Weights of a small transformer language model.
Size: 8 layers, width 192, 3 heads of 32 (1 for keys and values), MLP 384 SwiGLU, vocabulary 877, 2.51M parameters.
Architecture: RMSNorm before each block, untied embeddings.
Training: a variant of Muon for these matrices, 5359 steps.
MLP neurons of a small language model. Each row is named by its layer, matrix (gate and up: input weights) and neuron, and shows model dimensions 16-143. Each number is 500 + 40 x the weight over its row's rms, rounded and kept within 0 to 999. Numbers have three digits each. A neuron's up and down rows have the sign that makes its largest values positive.
Before each neuron's rows, "fires after" lists the tokens most often just before its 100 highest values on Wikipedia text that the model never trained on.

fires after: "f", "over", "iv", " F"
L4.gate71:555528534482446502605511443532529442514521477453547511579456522455502443570519463559538555410521451555517498540517480427488464590461487506476515506491575559458527498464495520482497487400530500476415473500538468572487523474530482477475478511515487454422465456531511521499418471461463482471611527517534510435543494464535520497478549529466464525461459592519478484498496486502482490484497
L4.up71:534590526510444526515515448590512476525465498529551587529495446521508529568466459519474476459498510450461456586533511529511515517480430511513470516527534519509572508454546492525437518516510455486555500566451496505468454486458471512479475450445437520492488518500449476486497475515431515534511524528487502524529474404441480529431536440524485515535501499548482533527495500479484512459447

fires after: "er", " was", "m", "ro", " un", " is"
L4.gate268:427481432514511469531517499488472508515614520459506504502429485555487533499459499553510466479513460572535545518499483572552446517421456506476444492601452489524479539513555481534507468480496505522521543520511556497457546534580566508568466481523519514497527487437513539519507505487560474495514524455452492461559444433473526546507499551521488409541483460485524452487428482464525533423487
L4.up268:511517435537512460528502507481527455471547481496472491447471403535557528525507565466524550469493559541464457492477538458484438552490481451494535496489454475540523425498482419576479589580525493543562516502473468457427532505502520477456479465562472546517550536555538551491525457498482468528550539519463446506516481520404493522497449510496501530450487542479533474562460425529499475511501

fires after: "or", "ur", "en", "ig", "t"
L4.gate299:478576502477496448546446510535469478492524484545545464510502482442485563527508509588531517458478535547558553492504464509467425590435446556467492458471459516474447482427484514545523451490555513469511525533481581572465465463548466504511490492478498519467486507447493522524486520396521494495472488482489456607437409377431505499510487488501494496505479536454509506453491486490449524534607
L4.up299:447550487515454488494438542583459476539549536467466505463470469466470505415528505471518547511548490551489493540525465481516382541514495534555504473507518462459525488460442547584533419423491516460509517548494490502543455476543434527506529462547543522479442491475504527508517475469466532507492498482399402578436475402484561443470474527518447475505572504525517493491489521476427507528563

fires after: " st", "ad", "id", " act", "im", "o"
L4.gate243:430430463535461490436473546483484444442544456434434483475551519467488480515421472522509458510533514473517519502572572517532458501534520531507422440456498489506507500496531530543525466510510498590530531494509527488487488529513520508511469527535428439506538501559563528487524526458476566467464551487530449429476554536557517482475462517493579526452463485487587536565486458466409524468404
L4.up243:533532550514510503491502474543537483536473505510479502472500553520493573467558538487500476613570465465447493576492556492547529499516409531575485496515516560575529493507541490520506496478514502406484494515487510545499501512544518609470485487441550497531487540577503517489496474489517533448429384494464495475521509510542437551453471504492554569452518457509446497486458497540519502538447

fires after: " r", " tr", "x", " ne", " R", " s"
L4.gate259:506538522487487556501412449541430538428444484469497465486481555498478452558484484412516502507539526521553586429518495492590489529513495429573507469487539429563523491565405446552464477497524519601535515552474497456537511559527543477521489527543503504508559535453493470475526543476568474489476489478472469537493474464552489590517537569524488531528484597543512470492528468461498483519423
L4.up259:581533501476475571496459461540395540523426545461545493534553534443462461535465459597459478482500511518541513496409456489496529484474512477545463491437507425553451495571439417492492516547540501528564567514530521487555508530497529471551513539508588464421462509475501481507489476460496523515494493451520522499398491448539471531486491518480486552431506555528491459465478515506550500483495

fires after: "et", "st", "ent", "b", "it", "od"
L4.gate372:493513469497537498510458559538553607505570500430488478613516449580505475501514583464531524516541521474478487536534455555512517450483485513568526495550514603476473521501504524489526516500574454492450505536456502481537519540445553528479478479530520468516476517553537507584500466488535513494472545443526490512538494479483520465500432563511493470507508544486514423455411430464539448511537
L4.up372:514479425453463493462469511559541565498575548438500486553434471511486581501505533471565513501504470457501561532587513483500441498445445505539503535553531519468511506492453515434499485506511466453508446483488477472537521431510463493500549467526525491544465538503507545539515467527486437503438544486474451492529515424526497434480553499507479421490594503536431481545467474471501457481488

fires after: "\n\n", " s", "a", ".", "us"
L4.gate72:477536597466457552474505528486476504474579512404432473521515522508483452481520493493565476509487493465465513548557495501456538485489441541520534517478553556415490517491514426488445519541443474453556487499529504475433527550472518392524513543453486468495508542474586487449538497419557516523527475503531535403500532452501466448514468472466590485484513510507513415509454496527519503436473
L4.up72:470502487546420468443437470483456516513544476534489489534558560510519402570468496487541519468475539532463585500463504481495513458489521492487514525487500528555518520555534456434491526527471437497536553518457552539546455464553532488384513515520503460525524436556474488518523474471527501540451508552465564508449416471526505485534435531500523448599535476541459504540512472451558478466512

fires after: " d", "us", "e", " w"
L4.gate81:522447468449500507485523488487550520530562499472519524400522513471501496522458526524466479558542478555497496563427479495532468562527442496520468424495561520564545504435572508540404437528427446533506567501493474503507507490543553476505575528492436470462504474529531490435501538494502504547532517468473484417464479486547474436514448508492459570511450514445528500545556509490589513505474
L4.up81:466457467546450449505548593451512551490543440434539432420487533468530477452506497540500458544544480508528459522484528488467446574561466473571476514511574479598541448478508568515399490530448502518491472502429461506543518466415556518505513474479546449443442603521508463574486515478466509512554464494493443479506544493497467481449483495511523578501499544399498492536546483533504517481445

fires after: " c", " T", " t", " C"
L4.gate21:476508454527485495485441476532498515537553595507520551438531512556534471489496488468479485615494539427497493532489504503451485499537476518507508534512457462469486518502438513542443471484456538459532447541554474561445449499554581444576527499523526498547450472468509461540485473514629462570470572542506499448506514555484505498510446491504460500434519480479516485494416528463547494480530
L4.up21:483500589504457516544473503469463494530558483523500496533553477515494482522521491439510439562482527466451607541514430532470525525579493550499449504535454523474443457484377511479502483491502497560557517515540521537499613509501544498518512467554504540560471478497574474474492454474568478548483486472488427554493440525459582498530540496439501533514542494498499551539486484455524558519556

fires after: " S", " un", " re", " dis", " ab"
L4.gate49:442546559485547525471478453555552598486533499487505456519501483499498461639463528509500511547468493450482463477540557469467470573424400576502530492420500485522481522520489428556490435487486471519502503547493490559438518525494494451543502459502506465492437541473544516536502502456481489461430530467460496522545528511473469474534447518528513467497488506486506486504473492573559491499467
L4.up49:556505445483525456538471468547479507534544554477526510520549534532507494530464563528511474553523510489498472491523507479485517579474486558498545471461503496419483439553518490475503528524549393541493428467512517587506511515476431487466447478389522514482493509485586537543492470468487506494480488445515483428480577519507496554531476510461552513517463529463416598548498454511491585362477

fires after: "e", " H", "p", "on", "H", " W"
L4.gate287:459523526460505539474488450521485483508587434477526541479531513487560503480561415450556434508525489536496515516504523589536542528517458497533510477512511523518448509471501513473497489536518480526485593517440454479503466549540542468493536560527492433500498471531454554546541547464490453487458516496470429466456495472466544549487532547490483485547531460474465615483497475476593458510460
L4.up287:464502498528500481543532443519537476544479546527453539486532576512494544485635370539504550505534453486446482484500507533581483513553530565507506480477490541544472445485579473503497484567536478503435523508540465476568554546470547521525503480438441481505494461572486566506470559551462515556540509475525463476520508457495584490532561471525508523502467520522456472508518467428584527548499

fires after: " C", " c", " Ch", " Al", " H"
L4.gate380:538435458422415573575526552559488512507459513524509465453504493501540504532579475481554559438483545440547477528519535463483537484452460486513477486495407494500471538494561516452504486473591485493551446472543516526496495481521538442519594541499461536544511442471538595524466506456513507471462501481440516539537569486427506540482531407532485591429450496474468485510476459479496484460515
L4.up380:475428530467426526551428444490452488503570560513478486504517533478590476534477556458506448558474508540508499534462435521461444455466526489539558495449491532493484433468465489479502443453533387444487502416460539421492578461441505525497539530464425525550482482489533551466501489482482447523499518549448503497444501525527510501549505468533487522466491583507515565554483571473510516634492

fires after: "er", " ar", " un", "et", "b", "ar"
L4.gate120:461534457503506506534441522455494470517492519527559523414512481512542517513449526446484508464511550573520590537488528524489498502452547520487582500497459487437483521559528434444472575481422530441514501422452569448481498502530597486477508485431541491491466581497507532451512491421477480503502490499485483533480491419472550460503480449503503463457477506446499463497509508451489454387561
L4.up120:527534466539448530576503426506497483479482485526489455542493598491424562543476439467440490499493513485558546552409480408520473573456499436516508547478539509526517512478504521515514547538519497515468504529531437485527464507399544449494499499535500533491487507537461473541463484483477498452527552597528526492485514473480474458485464512531515497530510463401561505511440446471573468497475

fires after: " a", "e", "u", " ro", "ri", " an"
L4.gate274:456524561487483495513510497559473451455542504489508426474449486519525512494539517501475426535567526437477544492532525531432464463513542570472550546516474536540486485494599523517513484520507509509517538424534498508504390438520539562461541500564463476538494495441576480507536463512572507515517482509467583422427443498501478538469549538453471530470478506501519479579570495459530469494507
L4.up274:418520540543500503479466460492501475493567522519453494493458508530484490523480498505463517503545509486530558430541494498496440505485492489519589509469495552456477488485547402522574487527462442557468512558514516468502453486514487531557413440563528476474535524557512394490462515412510483557474450480441518463471492501534503501496495480455469501427516520523582511477496481567543456469550

fires after: " c", " C", " P", " act", " D", " a"
L4.gate309:481476496424497481483426579511491551467427523505512476464468503482429509420496558451534475509524486546542465558505575500481526490506620445465552525543456536458504502449499498529458506473494498536496521419500590500467541520601532453525469500466519455478528532509488477490516501513524469533458584463483490439521484499500503457548507509509509519523452478499462530469446568523548519453458
L4.up309:464463486494455532498504483486531452518586470577474502538510459483512432481552526423480466536585459534496516514524526496520486437552520479460586484495459512474443545500473426551525483503587517501568492383496514490544634428548556519519549516448505537538476511535503491530471514458561494502432519481507507526534499470505512429520487496467445472554435465560485562519460531558558541531460

fires after: " th", "om", "k", "oun", "m", "ay"
L4.gate20:499501502503450441482512473428433518499577498461434454546522511473501511506453455467520485494495566547523432542408493477490526499454443431533512474491451458471487462423523454459547490474550450518519443485553552520611446481507522492516484490523459477510498576456462484510406519513504519505431498503481568534587531529547463383516493530526476424566446486517503503579512445476486486479498
L4.up20:489464456492500543515551529500482484468500495524499540497526464563549457487449554487409501524512506496495422456561555505494496502518465424464488417512512464438473506475423529462512469493474441466469450482552557509416495511540502511530480471507455544606440525506479559495460537499588471484477504551522466452540520465452451493486553478494523551490496574495574499514546507498446494556510

fires after: " t", " M", " T", "od", " K", "=="
L4.gate57:419461505496484455487464456445536506537526515463506523500471494504546474475483506452492486480463470407428511576463514530525571474583446483516485583461460530484522499488571520534469513495549469521424448461468477470443533499513444444484486560484486471615490524458511556486490437483523544539607482491491459472466464462483504472445434502472485466445435515521434523517503502510484488467538
L4.up57:482546582557535545506484486465533505454485522485554427545490470601519483545398435534476527483543449484486524614521474560513541495575494456524532514469481512510475516435466509561501537455473436491547403492489551498440504498561513372478509525472529480570489522503541522501496501463454507562545545567512497471513495462509488483496465483481560469531476539515433466417532576492492498437498

fires after: "in", " m", " k", " f", ";", " M"
L4.gate275:499496523509457483537585500492489507529411445488508474500466492526539530502480515530504503435493548476501487490456496430550561493576511497528570476530478454500519476573544492480485483567404503510444499487552587570539521491567545455501464508497496435470501570560559466531515520464561482556458529502527488483510442445492492540496467444438502541509434448419526549514442581496529549506426
L4.up275:482534475535493486454533523530514501574467550533522436456416467509526485445489609463548539465471599434455502512539521503497488454496535514490524498468534475448430475556546533473475453485529505505529456480564525546608480436572486524464530477539473485521486509603518479489512459495451506540561424524452447481453420428435472549514557473505472531534424554490593518515516467454503494530468

fires after: "l", "al", "ur", "ar", "ol", "ist"
L4.gate96:506495544580457511503492526562450542484503494487560533450467498492461524491457514435470477484513466483490534510529472504465399442463484490471516508541515440476441517434488429530464515556502537475492512496549459461497575466514514466526468515557518506492506548544415478444404524560489473498510500527420498552542441556513515544481504454515492439569504507493471527515584438430497503520464
L4.up96:468497613454512500474462409477499571458508495524507474461483495475459515499461426499497452473498519569515526567547561478483508420523502498465458532424453498427587515461537589518531506463422556520426501562445488467495519461480500575533500519473432442487519541505558504519510515517558450431520486556405516462462448510492540509514495502473541496500514495526513553517508456507452526506464

fires after: " on", "-", "b", "c", "er"
L4.gate108:510509431461476564493468382462530481540501485504524469502528553457583519472521529482397474529542509513503549450561428531493535512450429462460586540539436561465398486549444468503492446551456536512470496495515482452479415493469429450535505476439537467547496580460530530483495476487449500513457555498531527494521500469479508499547529474520493524541524531458561509495409540495496518584503
L4.up108:541563428464478495548511454454479547518510516465473514478532455464522532438512493510513570507456562494473501461471553435518579518449514496477414477526539462495515467482561428508474457556487482549563535543454487466450554546528468466528396483491519475545417443471530513450506545547489466539481522559520459430535484568581449570482434479531445480591487410504483481569488545568537515471430

fires after: "v", "he", "r", "o", "qu", " cl"
L4.gate296:560634458519514499465496512490439531502556479491480489478519535589515517483521484500579521500504510480489461442488515449432557533509582512456454454507548530433450505473494508546524494465518486512509431508505467574509497519516515508478505528447559521520424476532499501445534519441496487501474469503461467482474481433432470492489460463500451528576503495473502406560446513496465569451493
L4.up296:478416594491550515535542497513486403516454482456448492494521502512463454494495429468560515505488516458531434469470537464500443446577509416531569513463500553513562485457564523480539488552422536484500529477515525486508554509444398521493548528512535599553482443522438465518506526520454442471536458499466540482548522504521517427526455428494548550511449551497548507500531438457534474502506

fires after: " c", " C", " E", "p", " V", "m"
L4.gate316:486472520485424527480500426560571548510503528590492498478490464545512485497494570508503506504524573464506474538526522556475500449451457557514594466533524493482506491455443500493490512510580481462498453495584477525517556502609536544545437495437444491419483501447512502456496421436504456526420523566518521498463531477499527516514594498514543493498468505421462543526564478464453469454500
L4.up316:496517489447514508534510488457465499527496547587432540454472518475516455470404488501498511515494529519537447543509506540570568524517511505446493552511514490580492533504543505519524513512501466490473572502493550509477542487604546533475511509475515503470475484563531504481525469460517512582496527505527565471524506453494519565563479468521495539496452462535488576488532504528515473511498

fires after: " T", " D", " b", "an", " F", "od"
L4.gate121:496503513564524486504476457452604502478536493464504484472485518520513472508491476488504497519575567544511459503540576514521447482562449470504395545475406527475425536466524499464589458544478486570442460504509458516554544462502507503483462522550487404477487541487492609529569415480485530485507549455484506459495460468598472522443550486533535444500479489558445522445521460552541556503499
L4.up121:488458490536587453444520436501477434495586475517501506485474518478561467485473530449578457468530581519484488506535478572495444556461477554480542526521423529558483462528414477493467485464471523509552431490504491568500507485521492512481433570489571506520512459542514460500505431480500484469589468559572496472514436463531503514479505524400446504463484525469464546453568377519518471540517

fires after: " tr", "l", "p", "le", "e"
L4.gate257:451454442539530536484540500494452552558445419486516489477415461515435462460521492531528469542594539518593520447425470565534482425486523546534540474475503490558508495517509468519455468479492469503464479491490526522495423455483548517434488616498525492534519523532468479530558500529451542533532543518471471537523525504494536484511482531479524543479514480481448453494488511479611459521458
L4.up257:489482461538482431575534478596522507434547528568436523456511505439557529482445523493522471506523461504533473468516447477512600595596537509517454520474433536511443480499506549483457538475482532511517529523482494499466471499517575509502504547435479469524482435531526520505507539441554459461519503437500466502446530482546503521534498473534535481510557527499555534549468483514577427538536

fires after: "st", "ar", "l", "t", " T", "et"
L4.gate234:598512588508503560500580468480467565486490424423543523509453428455497554448471518521517464512536542487465571454508516567451482480546563488598493517526507445506493551451466519517488486471454545559493481505527490461482527436534528559491495481516556469526487530573527455487533428492516466477469486516518517515518433519442465519490530507547539528438538388473509501559404520501537484515497
L4.up234:542512475454464527477465498581459503508467479486509442564453511483468497484455464515578513570490509415514515558554593507456487464433438471533476520476432559572558462531493453505492468526414432529497467614454496460499455466489492540458471491539528502525504542496496505534525545471484556541469528517485494466488481496518507475436522493511458499425492505400510464523501443496524485517486

fires after: " P", "av", "us", "P", "ab", "o"
L4.gate176:556519493443526501509492478539436542457433505495513552494490472500495488525460506509526490487521483530486488514472507477502488506498518472510527559493599417576463517534545538502549573558485523450542472517505494481575517517554483495459461499528480502513515497519454451542557476500397606536534487546490508486550603475527548523531590458467545498495466573453506500474475558558559497487474
L4.up176:493518481483468486483473457576503503487469459454496471497506542510547544489529519509543495495398503523458432549527430518490518497508559477525537514433461534422458533435482459454492484460532435446529495462515490525477451504543574565532512554443544480507516450498578567553545525511499559508536387464484512483475554444566531459480502510540515503420492595494522459511528427538482517476544

fires after: " f", " k", "2", " c", " m", "^"
L4.gate100:532460525507451504488526508459553540595566454507549491523502480504516442436498564454549495524508494481527543442487521497518491475582474508487563476446530444386465515493476485450456478432524526467520446491457511516511497439539487519539515514498502471462482549543548524547504428548492562543487522511513515511551516503541465459456527518508489492511461471523530572512403499467513349459465
L4.up100:511495500531483487544550475537503521538465519471543479513606533533431487488537553537573494510474544425648564483529585522497473513476475577440520460503593476444537487524474531469495565438520584530521430439473485506491553524492472526491507409549511526458433456547515507529475439500481517472525543544569425515498562502509522524538579465487434532562453521491574506489491543476530472491477

fires after: " f", " F", "ro", "f", "n", " ro"
L4.gate197:456484486555440500564544437483488474467462470424518516447544417537450534466551536513539517487471449468500452498516522500532446538482600525466520472487529520487544453470588476536546522460532468494528448472461535502444449452491472479528433529490458506507469529552508541535461482498569567632478517541479500514506495433530527401497568460553453511515495523463523512516490425489522454509499
L4.up197:503496500568475536469523512504480477531575405481499582535541471412518502435537447491500503431492553559408551555494522533485505417548449490503500501552570468468555481479538531519410515475492515532524430488538606521442488496553424486463483575505500493476516519442468513567563520464477546499512514531496478493416470501466523539491465543495533516485478546495525489576429501505531471473542

fires after: " H", "c", " I", " h", " A", " T"
L4.gate69:488455550516457527595437459512512499424504488582522543528536569502525472487499539474500491431476447468463484497586536461497451498436566495473521517501436562538523519511540437499438458406442453470517488514516455522477475482494531502546482515440518459537509455527521537454520534567504451498526510523393489541487528436545546471535578486496493473495547568475520458541517494483507441518476
L4.up69:516510507508460555559449456497501519432490515502519478535464513518480541482438475531546528505516525526568536464501484542504581530513526477474478552460450571524501529515504451481424489471512482498517485498530506415534441503534497602551421518538538418507505434548461492482502523567474465511517568542498532579490502524441503503450544521499524510493485509502504506544594488384537453517471

fires after: " t", "et", "t", "re", " T", "e"
L4.gate304:486478495529521569500406546532438418510498487511514490490469498503449479506492538461521628518515544512478530564494488571537564556543456486443530490440559552462529598454499557488492442467517439571546494498503518455492517475487522521457555542463525511526473465532526509604472470532521466542561566518526553497478470559436488475421557519513478477459450449458514464484538530498491459585491
L4.up304:491508575571552551565506451383516457504572479462542388473474480512502507538472495455512532524510479509520561445472428553467438524502560443519554523510505491493499501500538494579458455486493472537482469495506571506537540443550448500539496569528576476508448496554487405508457493519519426482531562473521536436430455452524485480529549501538548456483524504483534533525556479497492480503513

fires after: "ul", "op", "g", "or", "it"
L4.gate15:589506473533517544498509559516505531478489484466432517423504502527538537581507454506493462541524475488470524454464486588488471486480452512473510442548399562444452483542456426538486458461468509520500490531468456490419552517543508472564507597585515515517501539484500506494565451472508496532491442439451542473501460410486541514478559537584493541442585500515450481509461482502583559520563
L4.up15:558551543464470593503515564480396480526465495500456501459499454490467458525513512476507513501513514512546537465463591482581462525479487485493487474556453506509503518526455514487477484519490484499461530513471508419412479491497577484479457543541530456589513496543456517519563583456490534464506453492489563536498489470525510499425511575538497524511543518487495521541547511547543498484486

fires after: " w", " o", "f", " W", "n", "w"
L4.gate124:535465510472455443544575463524573510445488440446525470448505547449517475483521536513525450453532514514529523527464515509509520435482524479492508492506557557414447553543484528463528453456481507434536478513480541531521494515423488563431467481488506448487510540460428539497615458585479542514487507469455483533509501426516507426486433461492561508486494597543476482494576527504501531462540
L4.up124:487491427509480468507480482527526533528588455514536519517483552493571467474470494554438501433532474509500542519595565535568576475493496493546487527471446530512597527466481520509483484437428587536589482490512529478437450524509483409483475514464422515505544441478451437443495527519495479535461548514504546539531507467551516492559564480519479521430616527530451527515493486477477495520530

fires after: "b", "en", "ill", "l", "an", "ar"
L4.gate341:539504473477524513530417501546570525505509423510401525456502472490512558569539515529565536452530486501485506499499464504504478490480464452573390484479470503503475519482541545468528501483499525573492419582506574451448478504509478486469509464540450501458476513513491571558504475479445579593439501487482555470472368564562450546534507564529520555498461479545524455485490526463466459491508
L4.up341:498514462503477546521482466571509473565452475535505473503482515490509533465485479501531536506539472563462429492507543471499553472535506539543530480457483572415473478470480538495560494559451504512432459485507549534457485491473435518493423517458524517515474474499464565513545497471420564495505444570521493513520553516501585537508545467464488488556508435413492534481451499522436503551567

fires after: " tr", "f", "p", "ep", " p", "ip"
L4.gate203:454488453456554504508461462523519555513466460537509531399570500530510520528441449500494508473458505506488457525494515530529468509466514521535512568421527604516449467524451542508437556436525558487497511493538522511459403522469490535499498510514496454435512467544507446489508510480540482522520454524420480508522487437477528581505432518519530486486471505462478445511452457454512453577407
L4.up203:510431493462505497483440527505506519395495520479549469463401529489521513477494573448524483519475466513509475557498411473484461552461488603549484459484518507534469523422459477520407496494473534546474557414454529525552492488537473493469505426452494467551501456525458434494513564434492503515482425460499450490458534405498476533505483577542533534527476511500507455500491601486448480365440

fires after: " c", " C", "mer", "t", "ss", "c"
L4.gate375:574488488522532506450496516472505447466490528529518440521461554510486461468565436524559446536481484460524508449509494440491495458550473558478479605503427545468522523543564485526470456541510469554550490479545509483464521518492470489485569553466526526482534527498489524514518518461541538453520539501494535473492502478516473548479489492487474555504559516543510533486524460530525478504426
L4.up375:439476433534553486530471517603432492560557517516526515503525554486593495447470570500480510520561495589513529505476498530455455552476471543480522473519570528461550512493425483532492532526524512498458497531516560457501514513579629430518528501482476448551521493510508457521478472498539462511526528465470510497501507571528535449470550501527463547494491521512477511539515534538518491484503

fires after: " W", "p", "op", "w", "ip", "f"
L4.gate54:474480465518482473537494451504472427469513455501513492498542430492487524420449494517440434545535506577551474477477512474539506464492486527486533521510515518458476494506443504469436457536495556552476513587521475536569464426494530511473515532476434498550478523514459587527521516579487557537491542498529406512574488421533471518555486530467567498502528431501460479495552572461509503523452
L4.up54:522460516516521483519461541515461505524548553521481563383530518519483470487490531531399504431455520467501487539588455511545523503522505506539447479487467529479511505507528527543572466493460568481418500546467501465454497515454464557537541475497469513583523458510567474465424534466496473491502549431548584513548511476528452456530453449502518454541590485476377411508506500476477548511511

fires after: " M", " m", "M", " P"
L4.gate196:495482484562481457475477525451491466547470494464463584504509494539500520416593547496516536501480512524483512524544539516561495524514522492497529481522563440490474502448522538482427460458406554499469458409519476506511541462579482420527529481432499512520487506574510458547517546525523495507469578412576417536470458504513497420493509447458446481423471492384543501487455529521451447518511
L4.up196:536471500507454451472483469475566411519455538547451553523390455525549586467539501464440565471446470569531558531493489467536500513527510486516531500539475503510547524544508443465488516424476566528550585441495564564491502517576454476507504493548443462426476558526496454464475516469493438501443491411562476495440505468477480553439476516464485470448502467489525518513457458538443515504464

fires after: "em", "e", "an", "at", "ar", " w"
L4.gate352:502452505534557561484561502467533478427508452512452534465508509477523511497433478432515459515455509541522503488563516460485488481438467499541532545496515523458463520522544477449479454528485535499439559521540508432530449483532522465460506497547590531475509525563519459490491589437488488456430456509507484431501448542428508481485492529541541462484447519515519483493602488554501550502484
L4.up352:416554530505484517463529543538524506541516470513507493490524561462497496501482472523523454525502499499525509483466473443535547566515511459596589522383511441514471490546496532536459481487476511469530532466458532497526483483436583543485518505514494480512451504606453532431603451584515518476434486464470462563526502422517577471423571555559571515461521481451497518482457523478492482466416

fires after: " F", " f", " G", "c", "F", "f"
L4.gate206:473513486441391474507487485456466475506507499472545471519548523515515546502453511507471498547517538592504467525566526447519527552473531531478503559465573522446519474422476463476445528536517524506475539491504396584456508528496490476434480450501464519502405478527474495454495507491445524455495532486464439570509465439478536455569509467553480567465406477530484575539445422442462443543495
L4.up206:492491486528525476603461445472468483526511517503547502504570433556536466450586448486516509511455499470533474501489428473466490450450509533514563510460499488485513410500490554536488482422518496389482515557478528481454511437512450510444447467519425530386497553456500507512494395466496588518501458573571497578441489526552488467484562515440499542558518509528521500539517504515485509496489

fires after: "r", "v", "il", "ol", "ar", "im"
L4.gate4:569564520527450495498524534494400490490472543469498492520514454511483557520452548544534500553554542602576466531534539556494541546518523519487435470499487527541439562571515482485462413523545520444493526534517475393485471506491542477476485465483587545500446531470470513506438471527496520481458396519471485447524502503444557502443505518466474480483464422504559521516492505471493524489512
L4.up4:502533543552529544438547496464504517464542469417463529519481547511500525523496396512459517517486458513485517525512521515520465550581534499438493508462503496402541442449487418498506500434464463488543502438531528519506505518473502419447564468449417538540476593505547469480571464529530514435543583498453471515555471486543502488481562482484491524536386428487441480569550566530431469498447

fires after: " p", " P", " t", "P"
L4.gate113:406497524485501496534530527432505491458483587540455519529476438547489526492520570406493513540449521491506428469434466569510542482549526487517495510424517528448465500509454485466387469519516523548454557431471448555454492527545534460486500543569507482521507535490583540575475488508535500540506516535546436534474496478503510491499550503547548528535484500474527484549490527470495524469503
L4.up113:474437520399468535399463544473503528528525524491519583514509478513418489531508479474469487534539499480499533494536444580500576521448564439552522570502489467488487459448542450473504496490467590481536508465400461469505477481513486469504567531526469479466538537489466506570468549478498531458514528450502509559553500478513529485515485495456526449516483566526518608516476449421558498486477

fires after: " n", "y", "um", " ch"
L4.gate258:551467511516480542506491554433467507507478486482515516433482549526497469523507501510481524435566492393409513503463527502503512477372502480495517527532506530519534499534511573471458572501489482493548427514572545559513518526458533538431447563544506493480449542424528455560502514509511501480492480486457482452497495541455421491489532416553531509526470538511471542500502452488489538421505
L4.up258:533526542470481549484464544433510534537522462527476535495435522404473519451478500548502497489472433534436536480510463421570519459452518457465467522512534550511477557501558484579416480447507496504487431446493458482486490490470588562528483507545446491482564532498521537513501502516540453534479511504490514521539510479486504489451476552450476538513516515547474510496433497530508501450437

fires after: "ition", "or", "im", "c", "er", "ess"
L4.gate366:458480450521528554502495441521566472530477485530497440484521453517626568544482411463480484517539421502447524510444506558481519510425386492504491470513519554558543483448526428494500569578470541522448516559518502499527523523545404513492431473485541448512470513538442519500508421515545552483444497501536487476538488562547495557513491470514493471517515514478508544514505529560501543539529
L4.up366:529505442510545493518487495566514457576499456492475471429477509443480530474445498485464435540553474507418582398440481475512495503488487474439502503544539547545478474531453389529479513541479436500502510459607540498514496506576411450470459490422463454560455471549482499562476530567470485465524506478477627410526567428519523481509509527513506514473462472516477468475463511534561501491456

fires after: " s", "om", "m", " m"
L4.gate331:513514482493486436460460466454484484493490460479520584541501516480463500519501514462488563567472498511496476531507531497543540477473452567471496521452527552506472543481449480506527474523525443500456482457538428514539449410482531536460502498471501470454452471518420495467531448587500464474553528448468473499466510524593562513468483501512532485524457533506529521541490488500426376424483
L4.up331:578558451580515508544473449427471530476538507522511490523463479478493476457548498489468482500451518469441476495557500479574592480499490462551460496474503456449511420471540539480503523492541452540448485473498452554441502516591524463456455427514500530459452545510494532518494487504555524545516497549499521454495554492535521550467499506529459464476523540519443495533460546528478486469450

fires after: " Com", "P", " comp", "iz", "m", "ec"
L4.gate145:498535509485538472536560476466503564513460489535497599497436551479519454559441557482508407542389383503512524498443507510521439538400541526562523510502477465527540478520559558445453499515441556534435462486507481554478440490527486470535469517552504536544506461527472428506474525520481452563469465514551520472482512506534475518464523473488509527516498548532513534473556462484510449462480
L4.up145:503530521407512510517508475500510509473565552559498497539528492547572446498521587558516497467488551509491585541480507444475526505449476453510498513508477553537432536506475532474467473477628481483535458510518525515507418568466565500443490479532486491539523543514467528502531515520562501479438518402468476522569443477493518525503566483423534580476532479525526488479503542526440531453551